From a checkpoint of a small transformer trained on Wikipedia.
Size: 12 layers, width 192, 2 heads of 96, MLP 768 GELU, vocabulary 4096, 6.22M parameters.
Architecture: LayerNorm before each block, tied embeddings.
Training: a variant of Adam for these matrices, 180M tokens, 11194 steps.
MLP neurons of a small language model. Each row is named by its layer, matrix (up: input weights) and neuron, and shows model dimensions 0-191. Each number is 128 + 24 x the weight over its row's rms, rounded and kept within 0 to 255. Numbers have three digits each.
A block is one neuron, or neurons of one layer that tend to fire together. Before each block is what it responds to, as a language model described it from the Wikipedia text at the highest values.

Description: Boundary before main clause
L7.up326:144094165125115157077129135123126160150141125123114097093143117107169140160130119178149098143194158147149116134148118074149154116144118127108148086133139107125092111127172095110133120087124119096096135140112134132128079108140131080173108135184132108101128117143121145094146083125132143136175159132112145115162143125128104150116180112144146100185134121143132118097155130123142115142111096131114156099111090131134127128131128147068090144115134120133148094133127108141137167153108141107143123132106140139070130111124099070135125121169142101135167145133127113161148113086135091113
L7.up380:103095127127120147097131151110115138153126119153129108076110108128123085163154131157110116118150129142134125139140140092141114137140104127083156091145173102144131127154112107119130124073103142137130085147125166105136152081163098142124118136125132117121113142154093141132168126157108104164140139157107121176093152082120090137112116108125140100172165125185122141093160130087112160153131154120104143150130129136141109087139148157140133127122116177119131124096106090154114132172124154130075121123075124081144119137143124147074145172153194147126145144164137109115126166131105117118
L7.up635:138122153114143121102137119118095137135140136129115094117154076161124126145127107155112122129121109160162145120159078121162164138124132151132162135122134137134128123147138167157112084086123126130119112113093141103115148113133131140150124140173107105146117155148116139094148100146111094126175150153119148139156118116120119150124076068156168107143093090156088114068172136136159124155089137088130136104131099124131123117138183165051118132152104122162169126152150096090166131125129119108149145104130123112103079159151126119104145166162167121140164119141109129150125118126116088117
L7.up738:153128143143098106125096094164146112123147100134100142100126155097148155151120145154094123125170151112120129181121131100105162131110112099125097129113148061073179104118156112164139130118103118117067149125102120091061110127156127125137106107122123136125147084157125150099170137098139156129146137141093123161138140182103124113100175149143137103167125118172122093118120146129124169124127133101096134117133095130142127130144143118092107190103134104140124134140093084111113149130161152108131130149141142118098111148132145128172119143192149155142112136137126138137161111114131134159

Description: Biographical subject pronouns
L9.up740:132136170154161115124118136141164118127119137140139125078138147121153163070141085149157123122152124117127083174136106103137137126152153087150149117113119145160091140149176128119108121089133116094151149148081139096115136162120120163137111102139143116114104132080130149085127099156150190138128097123160125179140086096134124111102165147110129126162116079132135105126123139103127116109111114098138128120128103138147118095135132083094153166142126154105144115136134121158091100086092135117138108107105110159150142167103116132130094116195119174138156148166126122146130143096160108140

Description: Closing suffix after names
L3.up29:139085126132113106161122089140150086079180086103093146149109127146105138080124105156137155126138141131136121108155115084125131143100128137099163124109135118119125087112144097127123124098119107124122102091150105141112140139122067104178124119187115118119154145122093144112125089101115110126117086079094162143134101156129140118114134121117177165090163124106112081137156138158140123119120147088116129120157076136122136116097092150096119092111151105126101118124145114148136138114119117112095133095148115129121118157083146152120130120145162126094121110129128151157087123073161076145
L3.up131:119119131113105122187102152154147105078176123136080111151085123127129106064111126171148144092150125134135133163130121086129144138163146114118170159121106106146141104140131127125134077065126145130123118100120103160098163136157070109137125119198130126135123121124115122124133086118121099141122110134093155112117108128114116119069144097113173182135166136117138113125177094158103124117119162136123143168155122150113112139146127118082110130112130153141133135113123109099131108125120088130112118133144138129132105136112160108121111108164126116128116072104142145091093113110169107162
L3.up203:109148136166099134123110137117120162132155136092097137125164129110147083116099110111112162124121078142097139132166118146163088115148124144134126052082122107150166161175077132119135131110113154166075141130150136142107168133118110133134142175114144092141104138120108109100132095110159123147123119150162090153142144127107077102083144137127172116141133119131128118111147101108102129114114146113163095108142121113204123116126119163131144101127187113096168138120105107100159173126139143109135119153112098103124163138143112127113113145130174114128158140154117114145095134149115121139
L3.up273:153139117109148114100144114135114134135133112130130101137173078133133140186093135128146108136152128113130069158180124140192113127127146105115134098116105165146129109131106102178137134124132112148134146121101117138116101108116104100119155132140151121156176083095165121070100077137138083144124124135175112149117133114165111131164193090109167129164108137130173113132120133113108104140164127114115126130171079094177121122156138152125140115126178091157153127139089094120150137148127101123131135142128130113165145122133090069139115142146138137149139131125129137131135143168125139104

Description: Sentence-final word endings
L3.up82:117127115090145165128097134117158121098190157122109133110083149075139109115140146122127131138128104169124120146104111104146158148137111114151155104151104138133126105145140180125134141135133135123132126176133085129100146148127117107130143114127138147162130100093143122159141120154114141112125140179094109117126188068116126102077175163124114164155105114118151129078139076158111109138136146140178137151121148131121113174124166113098117111120118139109139115150137108100119125147109126125141143134103119118146072105168122073148137090128149147130080067093128130100135099134118144084
L3.up414:114106096142149145119151122107123105128122102171124102151136118156160133173073131121137139119124173140143087129155109122139131121167074140146132138096124152100137126131119121153145125109106133106163173132135153113102104103182068124152123165158108116120143093125141148121143101144103148118186199161115145152107139137115102127110165090154170125137134104114133108070137123138151093094146134082097134130108098123174163127104141142120122154130111135123124121141120116134144107135150130132142137130105150063128132119133105085088092099150170152132121176133121143109182163126114137132
L3.up418:152123092094172158099099121087155176124126174115124105136122120110151122102148104118098110159122108120118152156142106127118111176094164111147131129146134122086156106176136092107161097162135099112162125099139125146104115122094155131144139114114124150146121092110139095126122098149120169107134167131157104135089194092159147090138093131112134161148128136135107102107130109129099126147138071160113143137108146099129111122094161079148152111135087101114095089119105124094128133127112161148120117086108131122103140135141050116108133101113145136110120124155157110146145094117141129150
L3.up709:149117109159170139147128162145135177121168136155117108120118168132162117168154122126110118167156135132183146164128135116111081148109136131138141119120184110123172102154128157086170109129140135121182134122157128126152118169125106127206156108135135116132116140090136147138124132135136135103165126138144138143126173100159132100178122150155127165116146140167151143116152138099154137118162120119204179145151127150110141153143125111132130136151101120130123108108111154094146135164112147127163112131129136104094137160130094086167111107124141115125102135148158094129095127129179119154

Description: Token following name
L9.up10:158115151142147100112136156129081160109150111144140156120135182161118160130129199134132148141115119143145160141141093127127116123088101125116104081090108123125129126144111109156164102109060081076109139146152120123106139159108142109166112137140125152170106115106106106174121131131140112146140131161149128106113105133129108094154135094106133122144118117138115109140147107112126119114085117120090190129121123101160135068110122167124128112115155104120128111113149099129115133134062143145072149127182141145078121132139105131149129146137151153111188099106120146163140135115138138135

Description: Sentence-final period
L9.up674:076120104155103120143119164095128129132089123131127152103152112130177137123094119105138116117134096125129105087151117130130177127101128103156142101071133158109144090150140182170150106093107115122147160159146126125134106089151170154177113122138117133129161162106131097120177075147095149103132188118094153094098114118095145130115134154142087114150146123153133098157124119117132133144122081071115195138107121156157121112127149151100156136106108158091117107150108123102101103144106139127120144110126140126110149128112125140136135122155131107121120169123136110144141124082158101097

Description: Sentence and line boundaries
L7.up106:147136108138171128143117137145103140088117080187150108140131117117082133125131097133082140121094096121102136115139119093093099123125138135098140127135146126147137118130163156078115126156123110125120137160147166089095144143085107139117093121113132142146093139133110119111176114115151166081178117131149146100097101106128104143165091095127138131189130130134138128111122101090140120129162148137169123133143161113099162124106187120111124112089110124154124083146139129136168164112157083071097092146099138126108129126127167127131131149127134175130122182143134094132101133099146129128
L7.up223:139152127158097111078152137109139170101115118125118165103155102093163153136088141174158116132154131143146145117130087140150113129168132127094128169106125136122108124139137200130159154098144117126112154126133155078111121103081087145163104129113137081135138125115107148111139125091116166109089121132143122138085128163145103098105159140128121110181141125104138123078183147136101130158168116154127074128090103119099113161106159151108083134115158132159143122107097110116139156153083136117117107118138105138141154089089125162121133118143119127099122130108138108130129162102134134113
L7.up561:116172090118162139109122147119135166090125112099141140128145128143150148092106154172129167146134083119089109124112105143165216105143156109163118162130120158103118128144113120116155131110126110102126104146138126155132099124101128165144140144126141127096115096125118126126112117133082127128158090116134168118105103174094131131142117111107076108125168110145124148114078076141119139152149142104131135103134122103112140122153123118102099092105132100167100133152088135163158098134101106139096089131123107117148187121159118143178127101144154118161167134117110143151110172157142146104
L7.up678:077112105178141119091112136123137094121152170121126162105158122115188120146143133112155135167109124120137106168145111125145120123110136140129127141104128125115118120118179106142121104141112136101155153115103131132151096141166139133178157103116122073124117120138128147135128112109129143105151142157118135109116160101129108101101115097159129132143161125141108155120102135097083119141107149117090123093155089162144128122145167160107086067120140109099197146187106119131134141115142138134093130101126103091141167111094093162124122135129120135137115221101126164136107144109129105140